From a checkpoint of a small transformer trained on Wikipedia: no biases in attention or MLP, untied embeddings.
MLP neurons of a small language model. Each row is named by its layer, matrix (up: input weights; down: output weights) and neuron, and shows model dimensions 0-255. Each number is 128 + 24 x the weight over its row's rms, rounded and kept within 0 to 255. Numbers have three digits each.
Before each neuron's rows, "fires on" lists the tokens most often at its 100 highest values on Wikipedia text that the model never trained on; "fires in" lists the words (lower case) most often at its 100 highest values on Wikipedia text that the model never trained on. A number after a token or word is its count.

fires on: "have " 28, "with " 25, "had " 8, "be " 5, "once " 4, "has " 4
fires in: "have" 28, "with" 25, "had" 8, "be" 5, "once" 4, "has" 4
L5.up1719:152132115171154131127094115119122111132099145126132140153179153185107109149123139118117131121165116158184136099127151153145110128097095102089149131147147137141174132117152133135093111148088152139140111154093155113107125127109106092119131143163122076131148147114133144135102114092154127135121127112098138084122132138128087175116143140072123101090158084105131144133107171110107174112156116105129137060122150142151119123134153072096162134116117142106109124152127151141116138122100186149159140113145152083122108132108146201127142105107145136108095099141115111136101142112130113158122126170107174125124088134127115108121118167116143127146119132130109141123132083142087106148106116150090136114096126156090100118184049102143118144112136148142154111128106137116149085134102143
L5.down1719:136154148141091143130110144144131140118127144139149095100106174155201157145154106156204127118078107113103122096137142136126131127127174119131098184142083151134099130144076174156093109159171106180137100116156093117148118146116141180145156125084120114095138121112116138135115106145153129146128124129095145083149136133114140103132136179169099150138157176131136080134159110137184108135137143102193146081168126183075071125105109109044112139146160166153130129125143138118119118141146105151113142130150117128119139117164090134123140153153121104142114088120141139127114104136089127182150108135088118139101137141142106128119122119129109133097120127117154094097074112137116161148133128145143123177143147128123140143147150116151139172077124143116127133122143081119168099148134158

fires on: "in " 80, "tr" 4
fires in: "in" 81
L7.up1750:076055122123113136117157164129150168116141160132095129100160100117065163129120139160108131136152137127135105098093120105127115124126134155202142109145102108155130088182131106113134137119133132181138078138164106121166124083104096099121123168159170142151147161162125098148099110133091146132114125112089152109100120130159123154131118134147146139176120143110135126194148103101116141119147166163162140135170135105107137119126092092147130107112095104128094149146167108133139117116184156144160148115130094125093151097134107123095123125109097150121124175105140141164139149117122109130071117141126153117171080115154135144102134157133121102100127132138149134172092140122122138123107067123114135148095131129137145141120100123114126150120095104105157115095117138146133131111087103
L7.down1750:105139122151115116135148108135159161135159108152111168112119131123117169155139088136185101129113154142150127170124137072106129165164166081087122147122129150109144108126150108152126132121114128150124116105124104139109125139153159165091112126129083121110160106101061147110109122142106126123158112104141136106119070139084143142126153152101148121166095122161176122118141110096119137171097129129106120132136112159135162166116111147100128085122121139168132124117177106152112176094105144123105121119064126154140180123132109094136148119129100095097100118102109106124102124142123157105136141097119131140123097164117094183133155128132134099140134076079152114138147116117152123127105154147084126111146122119130130127112165149143114135102121128053137153092105132139100109117135108

fires on: "of " 46, "in " 15, "with " 11, "for " 7, "on " 4
fires in: "of" 46, "in" 15, "with" 11, "for" 7, "on" 4
L5.up431:097111119125150123128133088129132192173105131135125121176156131133138123124116151152170100133156122154131166155126099156142151082107132114131098119109175119131131123091179112144106108127105144126120121149176150098082088128122148121111129130167123123133166172091113057107080132084116070146107157126119121134087146131126159150168084100149140124142135100122130128111124151126149128112121075136050118112144109114102123097147153104132164148159121151165151145121110109105143146124098121160140175153112120115111118115156152134130079170130145114123131153152148103181118097146166121130096116119106133143145122123118121122087157123133049088135122121131099134128127103114125167129181098124147102139111106116120138126138079104110116146119137123079156108145117123134139140122147104
L5.down431:150135108131156130127136102112122111168139091130169111088111091187104134110145102093116150120119153154106091178147118092101125126111130159141101120160146147124133139131126122118172158122154103087154149127133160117129119185181157126131132136127184178141092142109121117126139139131137132125134156117116105148148082158101155119110121147125116119108137125115149122167143162123124083158105136064174134143108158110115121148092094108144116124159078089149137141115149117103136096146118105113119142155117083098184113127143156159114091121132149152085123116106124150150106128143112115122120131102113124111116167129154102119089092099074145141158145151138136065136167098173144131114146109103122172096093123116154087120145103123138128144111104086141111105131156095075161127126139140

fires on: "the " 23, "in " 17, "of " 15, "from " 7, "to " 5, "at " 5
fires in: "the" 23, "in" 19, "of" 15, "from" 11, "to" 6
L5.up297:132114103108169113172122117125151156119134214146103161157154134124134153151096149143113145162127119149120147122090120175097115102111147132119150074136106137097152120151121087125115139128107155098141100143081144124133122100138139152142130163145153147114134127120110136160082105112152089133091107098121135132116127119142112148134148154105136136113092124098146148120145169089133129112124127136151147116128149133122162120108133094124143202127113139166113132128194095121095171111112184161111136110118117097133148144182145142133155107127114113121141140126116089158131170122128141160103132114121123103074136102106131110100129130115154166129118165107197139150120142178103125130140167107111123128116159128153142124163098130128130119095120126120185134174159125093136088098117110
L5.down297:139135132139100145130146130104102147151122125154155163151140127108115160142161094135136115137147139103091148104156110168159125118162190138088133165131133156136149152125118135107120112103089180153128130122154120140154148181192148127123123119136135122127178111091131141126125152113118091168134116092134124121140120121134144148160162094107111147137184151085173074130106118160131156127123146160150107192109112135138089138120145120087110117163130148132128126149119101163131156125078146127154110124118087129135107095110111102105107098104132091093156139098133153113125122131181158121147131095126106120100165112114136107067131106122122135123146160149107162142099170130132117074105149119135096139166165138122151120158191180134127097124124110059174132115177141121127166140119109

fires on: "in " 34, "returned " 12, "out " 7, "way " 6, "back " 5
fires in: "in" 34, "returned" 12, "out" 7, "way" 6, "back" 5
L7.up866:138104096132128136154085122133150105155116122137114167122125067140133114127135145114112195135175115104141156136130140147116114125122118120115087139170145122101117138109134111142140137100137159139112125125114155129111121103144177111088155162155113068118106159160096111102056106087110118164079126103067142133179117121143071151110129204113124118159175118122171159115135150110128118102171120153099130099128123113170164086136107126077078114141139100114092124134073159121096143099117150142161136127142152099134114143155147137091132163101086133110146144116141114169148142133124124154152134115152115162128115099123118102108173114154128107123092114112127129090092140126100137109110089144099120119058120127112119098124126113169109142161132120117091138133125146159105128157117122
L7.down866:091079120132086156131142118102113116122144205103116156136172105107130100120147160146106095172135124162134125127171107144124108180113140114103132109136094140123096160105071122143129100167124104137166136131134127153127111125137148136146103133136120131164155141141147123121085129127145128114137156125096124119149119145112130147146133128119170119063115126128162140115111155119128103202140120119130131132125132121146117140105100122093110142149120182135142069111144138142125086133145149196214141129161106143134136122127125136152128144140150158154119162112113158140108083139130149211117118156154092143150125152141092067096149104115165126132129148049142098132095104120113095091118132111178112139162152115080132119135130114156123138143126119119111115114128086191171095127126133

fires on: "in " 53, "B" 39, "on " 6
fires in: "in" 53, "on" 6, "bali" 5, "bagnères" 4
L7.up1138:106121102128162139138130148148106164145130151120114158175144117132095169145130115159104174131116106136169170129128164167132138145096094095159097108113182130164078141064129112114127097112109103084133146136124123079142112142146121089110156131132134099152136158128137104147091124078144129147145094160130106119096141150163084128092104119124111151140158136077153126123084118095156116131150140103140149102170152133090109095137147105097124129109105143119166111147133100121116122120114121140122138176132088119130132099078152108112115142093105117105170138122137108181145096096086119170130082094138125112116134122137109117131158098179089116081120109136119120163119136109153148133127164115111119124082098142104170141099105090108157133094115163116171176096103143133114138145096097
L7.down1138:123111085148129073133154118118121129162101144130124136134149112127125122098119143134145116133104140143127123128170102131126167132150136135159160121112150124123080108145121117149158148155137124080116136147107112117051150141132113136143154132181105118123137136142104111097133118222138117089153099099167145149126165132143103110181152119130145175106136124120160114119124108176147101180123125143146134128045125137137119131117108138122108096131090160111141108145144119059095110108147131120130168163111134156143101146155146124144136105133168123142103156110120140121110126158137132164123115129122082113157133164105145134101110149083159116125102144129179031108149132123102108119108125090111138102134154126122087130108145102122127143103108139134128080071151158148126135151197136

fires on: "in " 52, "to " 11, "from " 7, "of " 5
fires in: "in" 52, "to" 11, "from" 7, "of" 5
L7.up331:102121107136128146161135116143154141095169110161138151102101155128115137158139152120146137148134135107184136137149123138133141135137149121109108137121091100121169137137120100162138112146139184121105096120146095092119156147088110146101121102153124140142149162126087097101063103122153109124115198100128104117129124157137092135125073102127174092109121159117156123106142139127163165117152127127119133158113138108161162107136143075097110144161101125121107092125138148122119165090122111114131149143154095119086161097162121156129145121103131079097109145119125148179074131149152148172145122072116111125132152141149146154105142095121134125171074131127144140122124132147145176106161098181117168107121127126136114147154166108165122083125118122136093140137102177120152078109187133
L7.down331:148135135114106128128147141167143126111134098069132170157093121152136097130169116135156136138152134166098162113085134119132092133105136152078109075103098123167130137117183138110120122160147137113125139139113143131141182131082110120126134143138134179139186158134124108101146122084122158152108135140118146088119108118130123147121103078133195116126155098117135127152121107141136138115115127128144167140129149099140122075121108109082121130174148121146149108200162107095150115132084156155145153118136151141142148165094155140127180121108135109137127125115150106121143120120122111165118140115105134131163147131160117134105133120104106133122131111128091076118119157135164094127119096158133142134072127194152129108157158152113128114134107148132115174119107142086154154129103110

fires on: "in " 36, "to " 21, "for " 10, "at " 6
fires in: "in" 36, "to" 21, "for" 10, "at" 6
L5.up1689:103149119125149091158070095117158193086115168099127094191150132151120132138131107173141150115166120128125093141092112146123113103100141125151139088087155157137117094198172096181101145124102131119121122148126107146120097128094121116139131093147128162152128160120094091098112114130112127105091124133142114157146149129141102145145093095100129114136133102118164132103107199125097085128174106127147149137136138151106134095121105093152109118166149111123108173141150087054115144146120156132137163174150168126119161115149164131147130131137155167125113144140173085120145149095154116165136123100131125159098144104097119142099128122127134130144109140130135135126126104114126086140097119136091145159111139131146112164144072125171092118121127126117110104137152158175122101123082107
L5.down1689:120118144145205155162149115131122117152134124202132150129126171110149148135158134119154151155107110102165138096128136142155143127169160105128121165177094132121074152126069142138092190099137101108136102091131144133155144105161112123101113136134119152110121115110122156171146147102128131098151138140095139121136086159134128157158112085105108143155153154143148134097144104087142160123127131140112143119111142126176144170110148160134159141121139100152139115168106119162105106145067161119146142121109098071144128137101097088109122108141136082119146154130086078119142109093142152165150134111089154083141137120128116133128143117131097100149160100090113178149117118111106143142101149120128161119137147153131130115114093140108167125133137168109122118123094083101133115126178115

fires on: "a " 53, "large " 5
fires in: "a" 54, "large" 6
L7.up1792:136115165109135086184134143144140102129106147111117149135114146117109139125122126117129138135140100118144105140168097116132125088136112116102128126100081132132160159149098134130134114122121142147115159136173142074139131141123115131100132115109144078175117193117171169130084118145077150132106116129128133121143116117122134175137087112122145116113090144083163158150138095162139155134107097137126133088141117098121143145113117095104136183106151165132119123131143133105182160105109136125071135116156146116125116113135113131095122133120103109082132150132132109111147186121163129136144130127146157085133100091105127131102103116096104099149142118146146134135125153122104129162107082174139126145157148125096146122179109118124128125139114116139156146152145136089106144134123100
L7.down1792:150128131140149114122132104123097129078134133160149104152116118156154155152146113132133122117132112127101133147136159137150133104136139112125144136145140132133153102118143127144122147137117145131156109108046134097103124125162135132107121126088158136127090133150120139116127093117172104160156137126132133148161094128108110139116113136132093122140167164099195144178163167153096145097131138158131149162124173069110117184126123107099099121152125110093107108119104109124107130143129135167151141094141135102141125140097178105123131121108110071161141145117100110153155142174129134147114167125139084087133111131132111085152121124138151151161122134089132051115133129161150194136149132135158139164179118101105130176124140119110122131091145172078136092158141133127120101148153096

fires on: "to " 33, "of " 33, "for " 14, "after " 7, "with " 7
fires in: "to" 33, "of" 33, "for" 14, "after" 7, "with" 7
L5.up107:073118129144162127153122110140136149128118163110119148141147152141137112160099100131131127110157135161133141111154087110166117115151127119136192137135062053100158152147159110129094142137078123121135089151103139123136101125123134120110129078121117146158134124096106147113113113131153099142072112123120133139132143125098102118150116147169122130151108112126106127158106150118136141140143107100115123096118132104073134103147108116139147133150126108143149129136145142101117109103116111150143179167123118136101123150177102121118110136162124098165066122123171107171149166124132109158122129106133143122146142130178140140090181131145115112114111095092113133117140100141109142132128159142090139101147145128092161145130119135131121174140149138148176116150129160117110136112112146
L5.down107:146112146141131124111127113106148149129129106128164078110159101150165125127107094094121114080153119139148104128107112133131139110124152107134106140130086138144101071110109098091184167117126138155116113147122110138128129152170130131103091111138123118159118147140143116168117111169158151139145175131127125127134092146114141108117145162154121137101130113081155105160154100083153098105138118123088106102141160132116106173143061154088113142113119139142107183109092198116119096170110150161116121148113121126153099131164127176107139125133106147121105171131129155146172100127155085123112133116108161122124158146126157106099096118113145126153143108132170145120131097123128156126176132106116115162098071162149076156122095142116122120139139120133101103125150102107104151112136143

fires on: "and " 49, "or " 10, "not " 5, "any " 4
fires in: "and" 52, "or" 10, "not" 5, "any" 4
L5.up1540:130097100142147163149144103177150154092169176141078181159128109114113146126152130123130108176174139098173116174111158160155130140130126139100120117074081120143139129081172156159145103115146155126120135133123125109145088094123131102139148119142119072116111095149153107141137132130092141159108136141116161115105150138128140112137120094125157105117162074100161131127127123123163144120136111172100129113165138088128137124122091090130165129155116111108072118150150117162085151137116113161115138153152101140174114137160110139129143135108110118145136091104129104113118108120175105107124116084153153119082111117121164092052093141140121138148144101135168138180140129080117139157131111115090121118111109136114149123132161115114115126096129132106150112085131136106130086131173104
L5.down1540:092130109078113132138127175157132113100096094127158124089156167106130166159084128137133116151104118148091126134162163086154114126132092153130095134109149143128112132121149139136164118158143120171120101082115110135117087113087114100146153129087140150097138110159115129102135146165159133102127107099150122080111120115103067107131142116099122146135122085164110153134137154093097163149096095126100094139163117147108116133117140125172152158149140123160127147120179115104126118101154121104123118135101148089121166121147129113142121110098122119110106155134070155118134105140125151138131149108152113154117163168154094145122153153127113167129147134117136151094103117107104150126136121150120161132118133116122157114164164123133144154149152112126156097105141098100111136148085163

fires on: "in " 43, "born " 23, "on " 12, "of " 7
fires in: "in" 43, "born" 26, "on" 12, "of" 7
L7.up1803:129117139121184126152154164133104120106146160113111162118124153143092152153117135085160144125142129181132110110152117145167128107114137111119088146141110121157123132108116112127142136132152139121135164110129150112138106117122131147113086105136167134122153114133129116138157086105148133135139150132132133120137096099136141136167114122125141143123156179091107126130145163131135131112105111158125133141132131118118163107132135114148178146118094130127132131129116155125136144101107098150152122160118148127114136118192148142114131120130139125124120137132151102168133132174149125134151125106133098155138151109136152150136108104130078078127161141130161135139100125101159134135145112141097165122118153128128150140101083092085116174105154165151144079133119175095111122109154121
L7.down1803:157153148110094145119096151153102148130087117103182162155135128145136091153125098117089130162117123144151111151122146146078128119129154112119125095149080154111139135097142133101124114130137129088113091141099151113116164160136182103083140143151136117143108131146105129121121107179106150085113111143164072131161146130140113148130144122114149102104135102090134147121128152173127159134118093123130130149116120123142097108095096113080125086130117146163115145130132160099154127157138124117185139175122114150093128124091128123144149122082173123119130141141140121140138092169155090070122132152163115140131139133105150129084132088117056128139130164084142156141141139120119141134136092112151145092136108111087066123144140154108126038085113149071125099104161067114190147146141155

fires on: "a " 25, "two " 9, "A " 8, "three " 6, "Two " 5, "air" 5
fires in: "a" 33, "two" 14, "three" 6, "six" 5, "several" 5
L5.up473:109098151097127079169135141160161125121154116139097128153097161131116139156090141140166122191131118122134133160159127149167155159108097130103085134112121124117132126124132119109137096124112200135139128129118132094121129145094110119090130089149119123120138155150143158119105083123128139167154125085125134089126143148114143145138116134155136082153111105133104148127134155135146173137097150122061126118090128083090188124121151063089148100133096132144095085142108135149121158102112114116144104167146131054115126131141126146147093187168127129092123116131135096135064111155130115108133098117085170117131142122158102131143131103101120078118113113137140129142161124115107126132147127196143126114142148097112136067134103106140144134133146121117160118100111104134142137136120128
L5.down473:104148128142146073142163094124125112127112133123122115093201146122158160136159125167141107124147094119119131144115105101148149130153153111107123105152124158158125160060128164100157148100132163123137181141080126117114162131136145147134143147080121156123115153181119122111133126117102119089144125120143123201093109108141152130122094106102131122106154100141149172130143083112106124126133145127176134126147125146122126156116084103132128169113134148158142149145184155131135100139144086163155098134194134130149108131091166103086128158130131106113119139138138116144117137141133168135101136131119100093140160140117107142118100106085126116137121140104137102133168163162168140144156146122129159144157130144164157121127126149101177135115112053106120139099124142153138123117155078

fires on: "in " 25, "of " 20, "was " 16, "to " 9, "for " 8, "at " 7
fires in: "in" 25, "of" 20, "was" 16, "to" 9, "for" 8, "at" 7
L7.up995:110166144107192093181148098105127148152116162144107162146143147111124126093115152142127115154181129180203098110131100147145132102098131111130130108166086109134101113110106129138159107140110143136137121091157147117106092129093115125122109137134135113124121112091106189133098125080136099125124128122083123149119120138125138146123116120132129131133137100089125145097107169126157146130132120157152166118110142140085140108098143147174109099131153135167128120131181125057117175118111133113108127153122135143109160115141139159099135100095132080106165137113134121147112153154114105132146095116115142163109163090133123168132164128113101098135130101129095116143110140145115148121151095142147163140098119137114159147097091118129161120137116111133154141154160115149115134119108103
L7.down995:149103123130119140129127140137127136061172131158135109134155140132115151132100112113145098132105166136113168148135088121146090117151105119154145104115150097126151117143129133160136163176160188106066143164094139130116139157127128124115099123143133124169122139115117148105113120165079100125134146114132090146182175105093139164127157123081131152101141177128108150133147139143081125187156117139114077121113110129177139093130089094100121165154119128093106138111132166129130117148127112125145154135107141149126159130114074154122126169154153143171119149153084142151097118126134153128142112123134100115092095165100132148115137115097149155079156130094149001099110115153137120136122129104124134117146084120119147119183112121128128128134121144110149098148124146151103090141124119

fires on: "of " 46, "in " 36
fires in: "of" 46, "in" 36
L5.up1215:090106137121164123105128101110137137134147119110079157112124108104105194125120143133136137184164146130134119112177125159121125144111124125128125139125143150131121115111118083137165150120120146098104147125132143088116079067140104120147131176131164135133113156116135151116095109138127159118115138126165115122100143147132162104153131147114144157130123159108148122164190133160175127093104137127101115091152137139124160116117133124069118165164118136141116099124144079129130152104137132127128133074113144093115101135155136127132144127144075109123150114146087131137115137126128096114113134154133118138101115094087127141133138124152148132131130115154174135145086084117123118156113091085130127130114103120109126136151116129133057058146123127079134167103166151100155145154172096
L5.down1215:189131146142111114122094183119127189129141117084140118083118136151116104116169122142115120128104128096156100096090141121144165112113116138123168140152093124133155158127096108176131142137143149123109150140120082111093156123106145144104184186135111150077131106105123090111107153084113154177134065115099115120152122125126100095143128191089131063124100133146137109144136119131104158156131124120156139112166154077081120129129115076122147096151175083130122140146134191121099117093162138144149059109129138141150119129101113149137087143121092138090088149151127139121141139123135120122165112139095123135108123178149155147152095133163128138109147148108123136133129147152163115179115155153150141151145104159133165110151135169163146163121148124117141135145172091144130141113121171

fires on: "had " 29, "have " 27, "has " 26, "having " 4
fires in: "had" 29, "have" 27, "has" 26, "having" 4
L5.up283:162131129108160161134147102125138118136186143116119188142152153153138144113131100142143111137175133136161133137152111120137100145121105092106140178112146107124141084145150111136132086109107123157155129157148121143138141146068169140114154127139139098130119165115097092165099135086154116135137121077120120091148151113135132121145081108118077110143136125129109169127138103128132120119113127119093113117149105082115114105131127125099124130113072145122128152141140134126168124112140151195109106150175147136110127136107140155123181115144078135111097125107137067120129189119108086105148121144117155108116109109113123112106087126167111107194120108071111143121073083123143142162146095109152138115102090086113139139115143110131095146146137163125146109131135111163132137162137066
L5.down283:153113132112133111152083110103087146127120135156094123145103140147140115147139185175139162155111135089115109107117031114166155134112119165139140095152113158124114128071140165141139171152118127108126090098138100138098073164115146158111178132136149151132114137139134142101128121116168150120115187077137109161131162112109148138133161164104134094167146111090102142094134130082131111149117157146099152108121101120122116103094089118112134151169126135159087116127143145123099155109105150137114132173136145122077101141115107107114160129158083103111132116132125152171072115119153110155119110156114090120154124098147149122125122113125174116134130116095112102101155148130155160142145084118138103140140084168146117171111091156146157103122113122098128115134149110132165081138119146

fires on: "and " 32, "with " 9, "in " 8, "on " 7, "for " 6, "at " 4
fires in: "and" 32, "with" 9, "in" 8, "on" 7, "for" 6, "at" 4
L5.up1479:129138124056163089162103138121139160115139142113138125097129162151107096172144098123136147117136132136128125147129122177176114136119103127145132109087093131143140135142122122132138133112055117131165096095072143142147070144120147132115123121128122133151166107157133104140093139150152141117101118132111132112118127126152109117124120093133122149118105116109174154125107166108104106123138141122159187109143120170103115107124136102162100149128168125133106110143122162140134090123122138156131139161138103121125150171156108176151140114099110099132134084148107135135148097117112129159142117153101128067103168104155143139151092120145101159113131104089171117102120151136139079131204116120093115144099144174154111147105121122139111171137118145159131130094165147140118087123095102
L5.down1479:127120076096108149101126135088141111107132107118109153133121133149118126129132109177154164131110084135131126126130119140123142122122160205170116112141131066116113111105153146162144170109126167127123133119154123113142160094122098130102128133139150114116047169125130156178173088123086133112132146125149104133147135146088147115129108111179090115149135132103117114118138111146136141127113151180140153142119170133197125104122104105138127136131153124135100157118130125078120172083142119139145184119108154083109097132079180118124119112140116104130133129105155089163083145132103104112103116135125129132133122124146069111133115185111116130074198133134107107101140120103123121104146125104102129166124094122105148145103153127062158121135129102123110121138096082111142120126095148

fires on: "a " 52, "of " 45
fires in: "a" 52, "of" 45
L5.up1162:115080124071159102137128100131109159124132130128100142116167111096078093113076169122131130154130115130137131149115143143144102098137146118134110076142098138138126106140149108165123097110112110125096103135139118113137097137135133092129114130157115124163146186143121154106126095112111150115126140105088141112104110115118136135159092137169141159114119177105148120108171094121131123113115118123078167092142130117159144127122117122076152172102114152134139112144137168140089146147117115160156158158142153135138134149155106126118129144126127107096126119170131115123097149119077130121127118097095153102156109105124139122121113138118148094134135125154160129152136106108094118133131089110101159134126115169131139087086087111096151132145129118099201172100118138127170130122174111
L5.down1162:148128120104094142166107150132153140140134135128167143132053117126131183132135125120137115101097086139123119087135100100125086107131156142112123135122144113117160137097140119118095136131122128119143113142119158113111148134170136179159179120130099130165167072114138105106128111135153108129110167137102122118111132139113132134133153178131103064154121159143102146139107134116174167096143128154118145132129143116137126140153156129128093103173150165103083115091091126128140091141134128145097138086135118145107130125105129153134101109129135147116102121127163149119097138113168100143126135140155105108112121137133165104125090126122161139101167129082099000151122125141138124154080135108127105126126074123139159150127150116145114115128125168145076134158127123093148096111098136

fires on: "a " 32, "in " 22, "her " 10, "an " 7, "his " 7, "their " 4
fires in: "a" 33, "in" 22, "her" 10, "an" 7, "his" 7, "their" 4
L5.up1300:120120131134107148169122084189171113127154181145101133101146154112109145165121142148113109151162117121119119139115143128126128106151112128131108165166108107135126125125124138148150107121146149137164105108139121099153126151130131145094137171150125122118136111113137112140111089107127148124069141124117134139135117169185141147136121150142129118151082108091132151177110155121127130125136150146117134138133154131095107106130093047141158147132108109107125093143114110109171155124084116133127135114152127097097111115139112122131131143106155107124090158106132063151101125123172106133128123089162098119092140111154168164085154095115081103123135153131135123152123135091128155162112083179122080131086142110097160098129122094117118113112135146132172138118135099107099085113138147
L5.down1300:149148135162122148140094134142122149152127141142125118101150140167165105131137083101078100121120127080133116112131115090163129128091107071155106144116122086144129129117124111119140149152112164113132141133108125175132153129130141097151144109119132134166162137116149118096102178103153127113146140146109121151126127088109124136143093167168163120097121142144133100121116106145089136146110128155128117118153138098171087120092057107104133136156129100116111115138175126128125118148128149145137130130148133142152121074140161127101126138110139080104134073123166149100119110142083096126114140163113098085112122156120110119148147136083124088152140152107068055128148122154139127112122092136107134136118112140112143085135136126147138170112109152083136164161109145151139085146114116

fires on: "is " 22, "was " 20, "reported " 6, "has " 5, "have " 4, "not " 4
fires in: "is" 22, "was" 20, "reported" 6, "has" 5, "have" 4, "not" 4
L5.up1193:158154085149143113159091132156136165098115157119113139115151126128097105154104145118117113156142105123161140093161094133138117109125145121140153141134149103147120095153169116156090155108143139180146132105161110128130163138110096128107143126134120108120101035143112101106125136142144124119090099113190137104136135143122123152125109121131098093128106089153161148126121136130098121131135142184146125133114123113126111099097118104116149116131160142134097137149113168146136161117167138140125111138175156145117150119132125130143112134105108105083143130145118130168140168094146109176155129113145172045100109098138137119107153121128114141139120158098134116116134102140114103122155059107116172139127124106112128112107076115130123142096081135117138130152125139127082126125109115
L5.down1193:132126123137103144124107083126126167160133112169123149162148089150101106125163118139168116169145154095149086102112077152124108090115147112125107130143128139115111126123113164115115150162127112132151119108160106101090152143110175130100064119128094128131117211120122110164152142109112133172138161135139128099102120084147097166131102103114074174106112125120106139130129087114159117121158140105138149133102126132129114110110128166096121149127130106130120136104115129152130140097129137147078138135118140084138154108136060083132139130152109143115122084096103077183144126147100101146126135128138122139123163158118130140136100129108140133118161111095089157130085114152116100100160141105127096105132155116107119132149119152088177147111128141110128112124168117118126153115118115

fires on: "in " 62, "In " 38
fires in: "in" 100
L5.up34:156122066080136141082107150147124177130117129112122130152127149101118126148142146157120151122146112141134126140149129087103126126115094098119178096134143108137123143079142126129119113105121153139128127109128168112167145156124103129107117101168086127116182159168121084117078128095131106159123105143156130136095180166175107144158136115119142112136124120141143100165112125117101102101161076079127180087182143125100136098108172103147116107145130127135138133155175095113102138125121105130162168157126128118136160106103124137121150121089091106112126158168148130197139118096128108133061133127143144105132116135140125130105148140134103087162104112144131126156148110137104132101104103144110115126114137143080128102109090128152127170149147121096155171130127110140088147127129102
L5.down34:109095111175100134171169093136143107128115154128113158129101112122153102121146129115129107136166090076157118122102132114107142156121111151096137154081137137106097141103113144140113119149141142130155127138118094105119153116107086136131127113126160140137133149113100106112140100101158103135127131134136156109144090158145112132103116123099160135101126058099193169146153132093138081126108165086136150127110150123156120113135139137133122108170152134116148131120150119149159179123108145113132154104134124160144123149148150134146074082141153103148129181129134099100137147129103169145144147134161081182143132133160129123085151151109147166131123164154142114155082158120163108086083137169096095092081125122117120126115155170114105126138100149148152091087085139122140130144141117

fires on: "of " 35, "or " 31, "and " 22, "but " 4
fires in: "of" 35, "or" 31, "and" 22, "but" 4
L5.up1095:107128143150161120135182110146089137145133191128120143176134172113114131114149162155107059134123119174122135136125151161124120130148082134123091141120118121160125103132173163084131133108116162122139148150133127105100143135133156116095128119158089086079122159160143159130115079088143145150151140114100159108164167138120113147169112153123141132133127145141142147078165113095159127140141157125102130069137111119133152117122131153106172153137112116071128124154140065116124105136123109122103119116126117137123145075123147138108145147162091167139081115132162132138134128139137101168104130103128157132120134111174148089150161142122123112170116131101147135125129127111118090117102119165126154143118127114112162134117091113136144141121150124107160132135131133135139138126168061
L5.down1095:147170113170162121113136188129124141151095120121150106157122132111140155120100114123104145115163111086105163124124095122131142144145120120172191115117131162133095120168148130139086117113094115152087161127144117123143137117116094102117123126099150145100136139130119154129104110188138129094158165115156167111118134109112091132095140165106131126164157110135142104127150146153125130105149138149176128150132143113109139157107143141163143103138150124149153104122135165085098086152167129144128131141114111112099146141140119178151142096119105104146115130143090119118162143161163119109166143150157101116098153090134098096138130166133122139118160145159115245085138111135110135174139126117125135113115108120152103098126146122162175117104146183134136137151169155133126136172121120

fires on: "the " 15, "a " 12, "of " 10, "s " 9, "their " 6, "with " 6
fires in: "the" 15, "a" 14, "of" 10, "s" 9, "their" 6, "with" 6
L7.up1517:137123117091180131144123127126160122160125114123091116149124129144117119148088161151159116156132123134172117136110102161098123103175111126118161121136153128127142127122126126123171106150134142099118125115108179117095138113126102158127121118173114137179126098178112157121094147094142113129119097123084107110157113139117093156140134113154106154137162105097130139126140090093100109112102121156117122137102138144112142131103133076121099166132126161141132141158158139125094190120104131090133165154167174115132147067160095143090143127066086112096133153114122109187156160124145108154162129125117154146126102098102146181108149129103162148125126113132175128103145121154117124104120160161099139126111124134137166103141112081145147101122148144108143144154146094130110072128114101
L7.down1517:163119174123146151119129129121145129124129163129108090108139127119102123143121092118137115135108112088098113121136109127165118104179174174149157156141158153125105138130151122188169093142120124160123161153109138128108131131106139115119144101163161137173135076087118083141153104135188134148132147133067176124120136154167151144155131108115156129161173143131110051122161160128141120138099128119121115153137152129101095090115118131136135119148122111122088136103144157167141135130130135126165126130135156156133159136133095116142131088087091097098131125122167122098116118152135147149123139112089147130118102108147142092135131134097088095126117131103133036138095125135147131106140130112087117117148142134089117116169164120104113138131153121113116185105131126089092125136147112